From a checkpoint of a small transformer trained on Wikipedia.
Size: 8 heads of 64, vocabulary 32000.
Architecture: no biases in attention or MLP, tied embeddings.
Training: a variant of Adam for these matrices, 762M tokens, 5827 steps.
MLP neurons of a small language model. Each row is named by its layer, matrix (gate and up: input weights) and neuron, and shows model dimensions 218-313. Each number is 200 + 30 x the weight over its row's rms, rounded and kept within 0 to 999. A neuron's up and down rows have the sign that makes its largest values positive.
A block is one neuron, or neurons of one layer that tend to fire together. After each block is what it responds to, as a language model described it from the Wikipedia text at the highest values.

L6.gate142,211,227,216,197,208,198,226,162,202,181,219,149,207,188,198,182,152,261,206,186,151,180,202,238,167,193,200,216,216,217,169,215,177,172,217,179,189,192,208,166,185,171,185,231,182,177,170,199,254,231,184,195,168,208,220,164,216,166,197,203,228,129,174,182,191,184,209,189,142,200,166,215,233,199,237,195,247,170,174,201,229,214,195,204,227,178,238,158,216,154,218,135,209,148,215,218
L6.up142,254,187,215,252,200,165,158,208,191,213,202,154,216,157,233,234,200,271,182,163,168,157,182,201,201,198,183,197,194,227,184,217,220,232,242,237,161,170,201,241,197,245,199,226,150,160,220,225,181,199,191,231,220,188,157,159,201,183,162,203,164,185,209,202,178,249,197,238,204,193,157,240,185,197,184,205,171,224,153,193,180,208,183,190,231,197,206,213,248,157,245,188,229,205,247,209
L6.gate320,222,135,195,199,158,218,192,200,169,191,189,192,208,198,181,212,183,227,204,187,173,196,161,201,211,227,228,197,213,163,151,235,169,182,204,256,248,217,219,233,149,187,200,203,238,249,165,166,241,247,192,158,221,206,253,195,188,205,154,188,178,230,239,190,152,201,170,231,228,173,155,180,166,215,209,149,190,146,211,223,158,206,192,177,203,234,175,185,202,154,239,234,167,195,124,252
L6.up320,207,185,244,215,176,206,196,152,173,180,160,211,155,206,189,197,230,175,196,143,208,170,206,219,172,186,187,236,216,210,203,206,196,255,151,234,227,205,244,195,150,203,198,167,225,199,215,210,232,178,253,153,212,212,246,221,228,213,165,155,195,234,192,281,191,201,188,195,216,207,183,188,153,190,144,205,206,186,237,202,171,146,176,218,145,227,200,198,227,241,188,215,250,229,207,195
L6.gate377,228,234,225,196,210,192,212,167,182,217,185,217,182,231,192,182,241,225,195,170,158,193,118,199,222,176,187,178,211,206,175,178,177,212,236,263,216,189,177,199,208,193,220,193,201,175,221,143,200,198,197,246,226,196,203,192,208,171,196,180,187,211,167,201,250,178,186,256,198,174,175,235,182,167,196,216,232,198,209,169,247,176,256,233,207,201,224,175,172,236,200,190,198,252,200,185
L6.up377,212,183,144,198,161,179,190,182,180,196,159,259,182,252,203,187,176,220,184,239,201,189,190,209,222,176,251,237,232,212,168,227,177,189,177,211,220,175,219,215,201,202,187,221,202,226,174,138,209,187,230,192,216,206,175,194,241,193,202,168,171,202,196,251,186,169,163,241,197,200,172,243,178,161,226,212,249,204,233,220,175,190,143,185,203,219,167,183,266,229,246,196,189,169,242,228
L6.gate412,229,162,171,180,236,163,219,180,136,211,214,196,218,168,192,166,208,148,237,178,163,221,212,220,205,195,164,188,158,210,162,216,248,271,160,226,169,220,210,241,180,221,182,240,196,209,242,199,206,201,191,235,238,214,159,186,193,201,270,157,158,209,222,190,178,154,187,200,183,216,141,229,231,196,141,228,181,197,229,213,245,177,262,207,204,184,239,223,201,208,204,161,173,205,160,181
L6.up412,195,191,191,146,216,196,171,155,194,257,218,172,201,215,185,241,204,202,197,232,205,226,204,147,207,194,285,203,220,192,153,247,249,191,194,195,198,177,177,156,225,231,199,211,169,146,199,249,200,177,238,191,236,196,224,163,226,230,189,155,187,191,221,196,201,179,224,232,232,255,223,238,226,238,235,150,275,176,223,237,209,173,143,202,230,183,203,218,160,194,267,215,138,234,218,195
L6.gate442,225,266,248,192,233,211,228,232,176,211,184,259,194,222,217,213,234,165,191,203,116,192,233,207,207,213,215,212,229,199,185,209,202,253,232,283,192,251,123,193,192,273,160,230,195,142,219,216,190,225,227,215,215,206,177,199,208,242,218,243,200,178,227,135,260,188,201,233,228,174,202,184,182,190,182,256,176,200,231,177,242,215,178,195,180,164,168,192,210,230,209,235,188,209,163,220
L6.up442,266,238,263,181,174,184,217,217,182,238,156,239,237,229,220,190,190,214,198,137,241,219,186,221,238,194,270,158,173,218,175,200,191,215,173,183,213,227,229,205,190,170,225,185,177,204,206,197,182,229,204,233,210,223,178,192,152,195,198,206,161,186,197,235,237,184,209,253,207,215,144,195,201,221,195,255,215,241,202,260,219,196,173,222,176,180,239,196,209,198,190,136,170,198,200,153
L6.gate527,249,195,207,195,205,202,198,218,200,209,210,177,189,171,233,133,243,190,188,172,194,171,251,213,201,239,175,215,192,219,203,218,160,267,197,230,163,202,210,164,182,191,181,191,179,151,185,193,193,151,211,244,220,199,156,163,255,156,148,188,197,226,264,208,256,198,243,190,198,220,199,194,167,221,206,235,232,230,128,200,225,177,204,212,197,193,208,204,204,224,206,197,167,182,173,204
L6.up527,168,229,243,213,238,167,208,244,193,243,197,173,226,237,145,186,229,169,138,184,197,162,248,178,169,209,221,215,211,222,211,214,180,198,178,177,217,226,203,184,286,221,158,204,176,179,165,147,197,234,183,233,233,180,219,180,227,194,213,203,201,150,193,214,214,139,176,213,160,212,228,167,215,169,263,235,168,145,188,233,257,171,170,204,204,210,205,199,203,187,218,238,157,239,228,217
L6.gate910,219,219,195,148,228,245,167,173,191,193,194,253,188,184,218,173,236,238,199,145,171,178,197,185,201,249,187,163,174,196,190,159,169,186,209,237,221,218,200,147,167,180,120,213,158,163,227,154,140,162,187,232,223,158,238,203,141,248,190,167,189,222,174,231,185,175,232,162,161,169,229,211,177,158,177,209,196,214,184,239,257,207,204,247,206,147,207,173,145,196,245,218,216,152,160,224
L6.up910,212,240,160,204,238,226,244,184,209,206,157,238,204,218,195,179,182,215,198,196,245,243,191,219,218,211,187,185,199,195,212,210,234,243,196,212,216,230,239,184,214,213,221,252,201,207,176,190,211,188,161,234,246,218,169,182,232,236,177,220,185,237,160,251,202,127,171,234,223,233,196,197,211,206,143,231,191,203,204,182,221,174,222,244,196,238,180,193,179,200,174,212,145,231,263,202
L6.gate912,229,231,158,179,249,206,199,209,200,251,168,204,146,173,179,152,208,172,244,150,181,195,202,210,177,206,197,176,187,238,180,218,216,247,211,212,210,236,173,213,177,174,204,224,150,182,177,223,200,196,170,244,184,219,180,146,211,189,210,212,206,193,225,175,158,138,194,224,185,175,215,209,181,186,225,202,237,221,238,203,215,225,221,210,178,277,213,170,218,248,149,183,196,268,249,199
L6.up912,216,258,240,171,220,220,172,193,193,211,166,210,223,169,257,219,255,236,210,205,186,160,165,149,188,192,201,168,194,256,223,163,209,198,213,184,220,210,211,257,239,196,173,222,249,242,196,197,231,130,177,182,124,199,245,185,148,177,137,199,160,207,158,150,226,229,195,199,194,257,221,189,198,157,189,173,151,228,199,202,207,170,233,210,216,205,225,218,180,180,187,200,184,225,187,196
Tokens inside location phrases after "in/of/born in", especially the comma after a city and the following state or country, such as "Bemidji, Minnesota," "Simsbury, Connecticut," or "in Naples, Italy."

L2.gate65,164,200,194,211,205,203,165,177,180,192,224,216,210,213,237,189,176,177,209,195,207,226,198,199,227,192,186,201,181,187,178,203,215,232,158,245,206,196,244,195,200,211,173,223,211,178,241,223,232,199,118,236,181,202,149,239,209,178,137,212,215,183,144,188,190,179,204,189,167,171,225,233,193,193,181,174,251,214,213,169,214,173,221,106,181,160,199,194,208,173,198,203,201,171,175,210
L2.up65,196,206,220,205,168,182,210,164,170,221,204,262,204,248,214,186,211,147,214,160,227,182,194,193,234,187,190,211,117,205,141,180,213,212,211,197,195,207,240,176,207,146,218,202,204,237,214,188,203,225,208,187,218,260,169,237,227,214,201,211,183,140,195,255,251,208,213,223,180,199,215,195,231,132,178,173,210,171,168,197,204,207,207,205,190,170,215,237,223,223,177,115,207,208,191,237
L2.gate497,232,168,143,211,198,223,199,255,164,200,307,200,198,196,225,196,212,195,195,195,164,217,203,176,217,215,186,182,211,257,226,203,264,198,182,193,212,174,194,214,159,205,181,150,227,232,163,227,229,176,164,222,208,223,194,195,190,203,225,196,215,208,226,206,194,193,297,232,205,196,159,211,152,225,221,212,198,204,158,177,199,204,201,161,200,240,190,216,171,176,204,178,164,160,183,198
L2.up497,229,277,161,217,193,189,181,188,173,222,199,220,248,205,255,232,245,176,188,207,137,207,161,245,163,122,198,215,216,194,230,153,231,175,247,178,189,221,197,170,182,204,234,218,201,153,154,169,184,221,205,174,221,175,196,199,129,182,230,194,195,212,193,230,190,173,268,211,213,169,202,202,178,199,155,254,247,235,255,193,189,222,192,242,138,127,232,177,212,207,198,185,216,228,231,173
L2.gate970,199,209,215,190,179,177,171,223,187,162,232,179,210,159,189,136,240,202,232,224,129,175,130,179,198,198,257,197,172,212,198,201,241,219,220,233,185,150,260,228,191,163,223,224,215,163,201,159,260,203,178,195,247,300,274,200,205,190,232,221,248,217,241,210,194,213,200,187,172,175,238,240,151,239,136,168,138,167,177,194,161,211,192,190,228,254,155,215,159,230,154,200,292,248,245,228
L2.up970,174,221,194,185,193,202,214,187,191,207,230,176,198,174,212,208,198,240,190,193,150,179,122,175,220,200,236,211,186,159,166,192,209,187,210,233,195,168,200,175,229,188,211,151,241,184,198,172,236,242,184,211,241,251,256,215,221,192,197,219,213,187,208,208,228,202,221,204,185,201,233,212,157,243,204,174,242,214,216,169,223,219,233,171,210,208,153,219,180,226,174,203,240,250,199,229
L2.gate1023,227,222,198,174,189,234,236,259,230,171,187,166,207,196,232,193,223,187,148,240,172,251,247,238,237,206,156,198,160,204,203,215,288,227,235,194,215,201,202,177,207,217,202,163,206,165,217,210,167,262,163,188,188,255,202,189,86,168,229,214,200,199,226,198,183,176,208,231,178,129,211,191,203,220,182,232,216,183,218,182,202,229,231,153,213,228,184,203,196,191,223,127,278,224,129,177
L2.up1023,154,186,198,164,222,226,214,202,190,209,180,177,188,215,241,217,236,208,168,229,168,230,231,199,203,229,160,198,200,215,221,210,240,234,235,186,171,202,226,175,183,218,205,189,200,243,214,192,168,224,175,189,181,208,269,201,148,127,236,205,201,220,213,240,205,213,212,209,197,173,182,203,148,213,181,186,247,192,232,218,208,269,226,203,230,256,203,222,205,206,211,152,260,251,137,210
Summary row or field labels opening a line in election tables and infoboxes, e.g. Majority, Turnout, Total, Population; weaker scattered mid-word pieces.

L4.gate610,189,194,203,196,209,185,229,241,251,265,246,224,154,188,246,209,179,180,164,225,216,198,198,222,225,162,239,208,212,224,129,236,181,208,198,215,238,227,200,198,187,249,212,183,172,198,209,225,218,242,188,215,218,220,201,171,221,195,197,207,199,180,210,173,201,201,172,180,181,180,241,223,230,172,188,187,199,165,202,176,244,178,218,173,231,199,218,220,216,186,180,195,192,210,179,203
L4.up610,259,170,224,172,215,175,135,175,165,252,234,205,155,210,203,224,166,154,233,249,203,271,191,198,171,179,146,179,172,224,233,217,224,176,232,189,213,193,167,249,197,198,237,223,182,253,188,253,201,156,223,189,190,212,176,179,178,229,177,181,188,185,201,225,170,249,171,211,195,209,225,236,253,196,199,168,193,240,241,153,263,242,228,206,201,132,194,193,137,169,234,206,184,269,258,233
L4.gate1213,279,202,176,212,231,216,229,239,195,250,158,147,170,211,237,211,165,192,250,207,170,182,195,240,250,148,162,203,172,247,158,218,212,258,165,162,191,183,216,200,161,216,257,220,230,211,182,257,138,184,209,192,183,179,169,259,240,228,216,202,190,190,191,200,166,226,177,190,214,131,219,249,211,192,191,216,243,202,249,198,168,192,200,191,184,213,173,245,209,234,239,236,181,208,230,219
L4.up1213,122,159,218,202,219,196,193,176,185,185,220,149,180,235,155,166,183,181,212,210,210,171,260,216,258,183,190,138,205,157,134,231,178,235,197,147,160,223,221,191,187,209,150,177,222,197,190,213,199,157,192,198,230,202,143,208,183,208,199,230,215,179,197,212,191,227,202,206,196,196,231,228,161,229,252,213,211,177,208,211,196,175,252,187,237,239,217,191,204,229,198,218,187,172,222,177
Words that open table column headers, section headings or infobox fields in Wikipedia markup, such as Party, Cast, Height, Notes.

L6.gate88,192,223,252,216,243,175,179,227,183,240,174,169,147,217,230,188,185,168,257,187,151,221,207,245,206,208,207,259,152,249,236,148,253,187,226,210,174,242,175,161,199,229,205,244,173,184,140,200,224,161,220,205,143,256,176,196,179,139,197,240,231,170,221,162,123,197,201,189,224,189,204,210,191,258,156,242,183,189,188,172,193,169,248,136,239,186,183,197,190,195,132,178,193,214,151,148
L6.up88,152,209,204,151,213,192,225,186,163,186,255,202,192,244,214,201,155,232,241,198,162,198,184,199,128,224,190,183,178,228,207,213,196,144,189,200,136,166,211,198,277,174,226,229,174,175,232,166,251,197,177,250,196,192,207,225,212,184,195,176,208,150,201,175,147,195,188,200,185,273,222,242,240,209,225,231,118,197,209,165,244,235,217,217,156,181,202,195,195,167,201,193,233,214,191,184
L6.gate568,217,208,156,213,227,222,199,220,165,191,234,207,178,204,254,190,203,196,180,153,234,245,221,236,237,207,209,220,246,249,183,196,183,191,215,236,213,243,115,158,205,211,191,214,198,204,192,256,277,189,209,210,151,200,204,166,119,158,248,191,195,196,240,182,250,153,211,183,157,201,287,285,225,211,171,232,200,184,155,181,194,190,228,222,249,191,206,239,208,209,176,182,205,234,180,183
L6.up568,227,217,221,206,238,150,175,194,120,192,199,145,215,234,220,197,191,196,213,192,275,225,246,222,253,208,187,163,211,200,194,223,173,211,211,223,149,201,137,211,240,201,170,175,216,228,198,224,220,187,219,272,179,193,222,219,162,214,195,188,182,184,159,186,205,180,230,228,171,190,215,244,229,171,203,195,193,217,165,206,179,173,240,203,187,206,179,225,208,164,215,166,210,196,188,201
L6.gate669,248,230,196,221,211,175,142,265,164,251,197,158,212,199,198,121,160,221,178,207,202,248,220,205,204,199,243,248,209,180,177,213,214,264,195,184,212,189,229,197,210,246,223,236,190,196,227,180,213,166,157,228,203,174,206,189,221,143,188,180,249,217,226,212,192,201,186,181,194,148,231,210,188,295,203,161,227,198,165,110,218,158,206,206,216,178,216,211,179,158,197,185,166,225,215,230
L6.up669,184,159,240,203,193,184,159,241,162,197,197,191,167,213,218,208,182,204,238,186,190,208,230,215,241,134,193,184,197,170,155,253,216,168,211,256,187,190,185,222,160,161,226,176,201,185,185,222,202,207,211,257,201,183,191,165,155,216,212,213,165,203,187,163,208,203,193,205,212,224,183,236,177,176,185,182,194,204,196,222,260,173,179,217,138,180,164,252,223,179,193,189,214,198,217,155
L6.gate686,207,182,200,185,141,190,202,211,216,179,203,208,198,217,160,205,179,230,186,188,190,273,163,239,281,156,222,220,266,198,154,191,234,192,225,203,170,213,250,167,179,206,246,187,184,211,199,203,264,128,163,229,184,233,157,190,247,156,225,222,213,245,211,225,162,169,183,152,225,179,163,231,207,214,234,198,163,202,202,187,207,173,208,148,152,221,190,226,202,206,164,272,205,172,178,215
L6.up686,223,188,112,165,231,161,166,180,206,192,215,214,156,141,193,184,175,220,230,225,256,182,127,197,205,193,169,198,240,239,205,196,169,272,207,210,154,214,224,178,189,233,198,219,199,190,198,212,217,204,182,182,202,231,216,227,248,183,186,187,207,218,137,180,158,189,231,182,194,207,227,180,191,205,213,157,207,187,210,183,213,178,213,188,199,203,174,170,244,184,226,197,212,221,207,214
L6.gate708,210,181,199,195,158,220,169,218,217,256,180,202,172,275,180,174,238,208,205,211,201,161,228,221,188,180,222,204,171,137,194,211,183,203,199,249,184,215,218,198,193,185,173,196,164,184,177,175,136,246,212,225,188,307,231,228,213,233,224,158,180,213,225,175,183,166,221,224,216,223,200,193,257,249,199,158,197,249,159,184,182,218,213,216,179,196,210,178,200,196,215,232,208,217,150,231
L6.up708,215,180,173,223,152,249,186,189,220,183,198,200,201,206,199,141,215,191,227,210,197,198,196,184,147,159,178,241,167,169,221,165,179,191,144,253,157,181,253,215,225,211,149,153,178,254,181,162,158,217,165,212,159,254,248,218,212,248,224,195,213,220,159,140,173,206,197,185,169,194,195,225,212,200,197,201,214,191,248,176,215,205,212,240,199,270,181,170,187,170,255,217,175,204,152,220
L6.gate891,232,181,142,181,232,189,128,213,184,239,235,211,179,168,245,170,152,223,237,214,247,188,232,222,240,184,162,228,201,191,190,207,199,204,206,180,217,225,225,191,211,185,212,194,179,206,186,220,183,231,154,201,224,260,136,214,197,148,230,209,211,210,198,270,210,241,195,261,233,201,193,187,188,241,211,159,234,231,165,208,192,186,223,201,194,214,193,219,226,100,233,253,183,190,174,171
L6.up891,175,183,166,165,155,180,205,236,135,163,243,177,166,175,203,178,243,163,243,232,168,202,214,275,191,198,172,217,193,182,215,182,225,186,230,190,200,169,219,246,148,160,157,219,172,211,182,233,209,143,162,201,200,199,182,229,218,141,172,213,177,250,176,215,158,177,231,160,185,202,248,216,167,255,124,215,153,236,202,201,275,164,224,178,176,146,241,173,175,195,204,168,235,151,214,204
L6.gate1133,210,251,201,128,163,154,180,168,158,233,200,173,186,140,181,176,225,222,241,196,206,241,170,176,206,235,233,236,119,189,200,218,202,238,224,272,178,213,186,176,201,191,176,216,197,134,205,158,202,176,206,212,167,186,152,189,194,178,165,260,179,191,199,212,135,197,210,262,172,210,193,187,201,259,167,213,173,140,188,213,224,174,227,217,208,214,230,231,173,170,210,205,186,227,212,155
L6.up1133,179,185,210,185,201,234,202,216,232,140,207,250,163,240,233,184,220,158,241,188,219,213,156,223,186,197,267,231,196,156,233,164,204,168,153,195,163,171,197,199,167,163,230,197,201,172,186,210,226,213,175,169,170,210,203,192,229,207,237,165,204,249,189,229,225,242,177,233,235,181,183,204,189,217,227,196,196,219,220,266,159,211,179,166,183,225,173,243,173,203,198,165,207,182,211,209
L6.gate1278,187,208,199,178,161,216,140,174,163,198,182,229,210,203,249,196,276,261,245,197,196,181,209,250,172,219,213,165,191,180,231,209,174,272,214,183,149,196,174,192,167,143,136,238,176,170,172,122,187,185,203,209,151,206,188,226,228,175,163,206,186,194,171,238,228,174,202,198,175,176,199,223,292,172,249,222,213,198,190,203,210,147,192,224,195,134,258,180,221,210,222,176,201,257,181,169
L6.up1278,173,265,145,206,231,176,216,203,208,218,196,195,185,153,231,177,305,245,148,218,192,197,237,185,217,217,168,209,185,159,220,205,168,245,150,229,224,217,201,146,233,165,200,252,181,192,194,246,150,139,184,215,255,197,194,199,207,228,235,174,242,207,200,186,197,214,183,250,242,231,147,131,192,259,111,221,242,153,149,156,142,177,184,227,178,163,209,195,178,210,137,220,275,232,162,205
Headings, column headers and measurement words that introduce a number, mostly in infoboxes and tables, such as Density:, length, No., Turnout, hp.

L2.gate308,211,210,195,211,202,254,253,216,155,171,183,119,210,177,213,196,199,178,199,222,224,168,156,205,155,195,228,174,166,216,144,181,208,169,169,170,234,183,260,181,215,125,190,196,199,212,207,144,201,223,205,165,161,200,206,170,204,189,198,236,247,206,195,135,199,141,179,179,177,222,205,214,251,172,205,199,237,206,198,153,223,186,245,190,227,206,244,188,237,229,141,175,201,211,227,187
L2.up308,191,206,187,166,200,278,190,206,192,236,174,235,184,219,201,229,211,179,192,163,217,194,211,194,129,215,194,193,220,190,247,156,225,164,223,201,287,264,138,193,194,253,125,152,166,183,197,189,216,206,138,217,213,209,171,146,178,219,188,195,248,204,221,235,202,222,174,203,194,203,147,200,206,209,186,236,204,249,220,191,158,186,205,239,222,213,210,238,227,161,219,216,232,275,192,207
L2.gate766,170,206,205,237,237,154,209,156,235,201,201,244,195,186,243,217,212,214,197,202,213,154,200,202,216,184,208,171,240,231,192,172,181,198,211,206,205,257,164,228,171,201,158,213,193,202,251,239,201,201,174,149,189,245,275,166,184,220,236,218,213,226,256,222,151,167,164,166,200,208,154,200,203,219,217,223,181,201,245,209,224,236,179,262,239,187,171,204,219,168,210,241,163,179,210,192
L2.up766,188,163,142,233,211,229,227,179,271,228,192,211,184,220,190,212,214,173,165,184,143,170,218,232,209,176,232,197,252,222,144,152,232,212,205,224,194,222,234,252,151,183,188,187,221,185,173,182,249,207,190,169,187,232,185,233,207,247,180,184,232,182,193,186,223,143,217,242,196,191,184,193,165,205,210,199,217,203,250,182,273,250,193,212,162,217,243,233,209,203,191,202,189,279,224,226
L2.gate1091,212,217,179,249,162,197,166,238,199,154,224,195,218,179,269,221,243,224,186,194,213,173,183,205,221,198,203,124,231,208,199,137,234,222,215,200,188,221,176,161,195,243,187,223,220,226,238,207,185,304,131,213,208,238,211,185,247,234,189,209,206,144,168,200,190,162,226,184,188,223,209,209,233,170,190,196,202,217,223,201,232,187,248,221,207,205,208,251,214,204,225,253,168,259,176,198
L2.up1091,141,187,214,203,246,179,213,208,198,143,219,231,185,200,180,236,194,192,132,171,161,183,199,243,223,183,196,240,211,221,197,189,267,206,183,204,222,162,212,211,167,196,189,191,219,207,234,194,170,215,138,224,195,233,201,207,199,196,257,242,168,152,248,163,185,175,189,240,216,219,235,189,257,228,194,204,207,223,237,184,178,222,168,132,188,215,210,210,244,222,178,203,204,256,196,161
L2.gate1211,164,219,174,219,218,248,204,186,216,213,167,199,209,171,226,90,188,222,171,215,173,185,157,211,176,242,254,193,187,187,234,190,240,153,202,239,213,203,220,189,217,203,176,205,176,168,221,152,202,231,191,110,219,193,173,228,160,173,210,181,184,262,278,191,170,162,218,204,128,147,206,194,162,172,161,191,206,170,236,220,190,187,274,164,219,197,204,252,200,251,241,184,146,224,190,207
L2.up1211,252,220,199,190,257,176,167,183,201,242,200,195,164,247,211,256,172,182,189,224,181,184,211,254,170,262,240,202,212,173,156,221,200,236,175,228,186,177,199,166,189,172,248,205,219,191,196,207,174,202,210,195,168,196,208,207,212,234,239,189,229,186,163,199,229,117,163,189,210,124,171,231,187,155,178,230,243,237,139,197,216,202,183,220,185,202,209,188,187,226,197,235,242,226,241,197
Names of countries, regions and cities, plus nationality adjectives, often in table cells or infobox fields, such as Azerbaijan, Croatia, Minnesota, Syrian.

L4.gate209,229,229,159,240,238,206,188,246,203,198,215,182,180,198,215,184,260,243,143,195,156,255,221,157,275,192,210,138,203,234,178,207,194,204,200,197,230,189,158,242,212,137,232,214,221,211,167,196,188,194,216,203,250,211,200,167,206,220,219,192,230,196,167,200,233,168,241,254,219,113,185,224,197,252,184,213,180,152,212,208,215,231,171,253,187,187,203,237,198,186,180,205,227,201,204,228
L4.up209,185,161,227,175,215,175,243,231,174,215,166,186,196,212,211,204,227,178,199,172,201,162,195,185,124,177,209,207,211,208,173,171,213,191,211,181,177,262,226,129,196,188,169,247,182,185,188,239,262,201,242,214,214,215,234,196,177,215,159,198,172,224,214,230,166,208,207,224,164,209,176,207,211,202,159,246,244,190,153,241,216,162,226,221,169,214,168,210,180,269,234,172,163,205,240,207
L4.gate1030,205,196,254,218,229,230,247,195,187,204,212,192,221,195,236,228,228,159,172,147,158,189,203,240,192,172,203,260,195,170,202,191,174,237,240,236,198,208,210,191,222,205,220,270,155,191,188,228,239,219,124,177,166,227,209,226,127,220,180,177,176,184,184,231,157,217,213,214,220,202,237,219,199,147,206,232,208,208,241,215,212,192,196,214,219,222,170,190,191,243,190,223,213,166,182,182
L4.up1030,172,260,198,200,154,224,196,175,165,227,199,212,157,205,138,142,197,228,189,163,183,183,172,235,224,158,153,205,210,196,183,189,206,182,233,254,201,204,197,238,174,250,216,188,258,194,224,211,225,221,211,224,210,199,196,142,249,218,237,216,221,214,212,164,208,177,202,217,164,168,164,234,188,213,135,204,176,184,180,211,185,238,254,237,213,208,198,216,225,223,207,236,215,241,226,200
The second part of a location, such as the state or country after "City,": Butte, Montana; Dallas, Texas; United States; also periods in D.C. and Jr.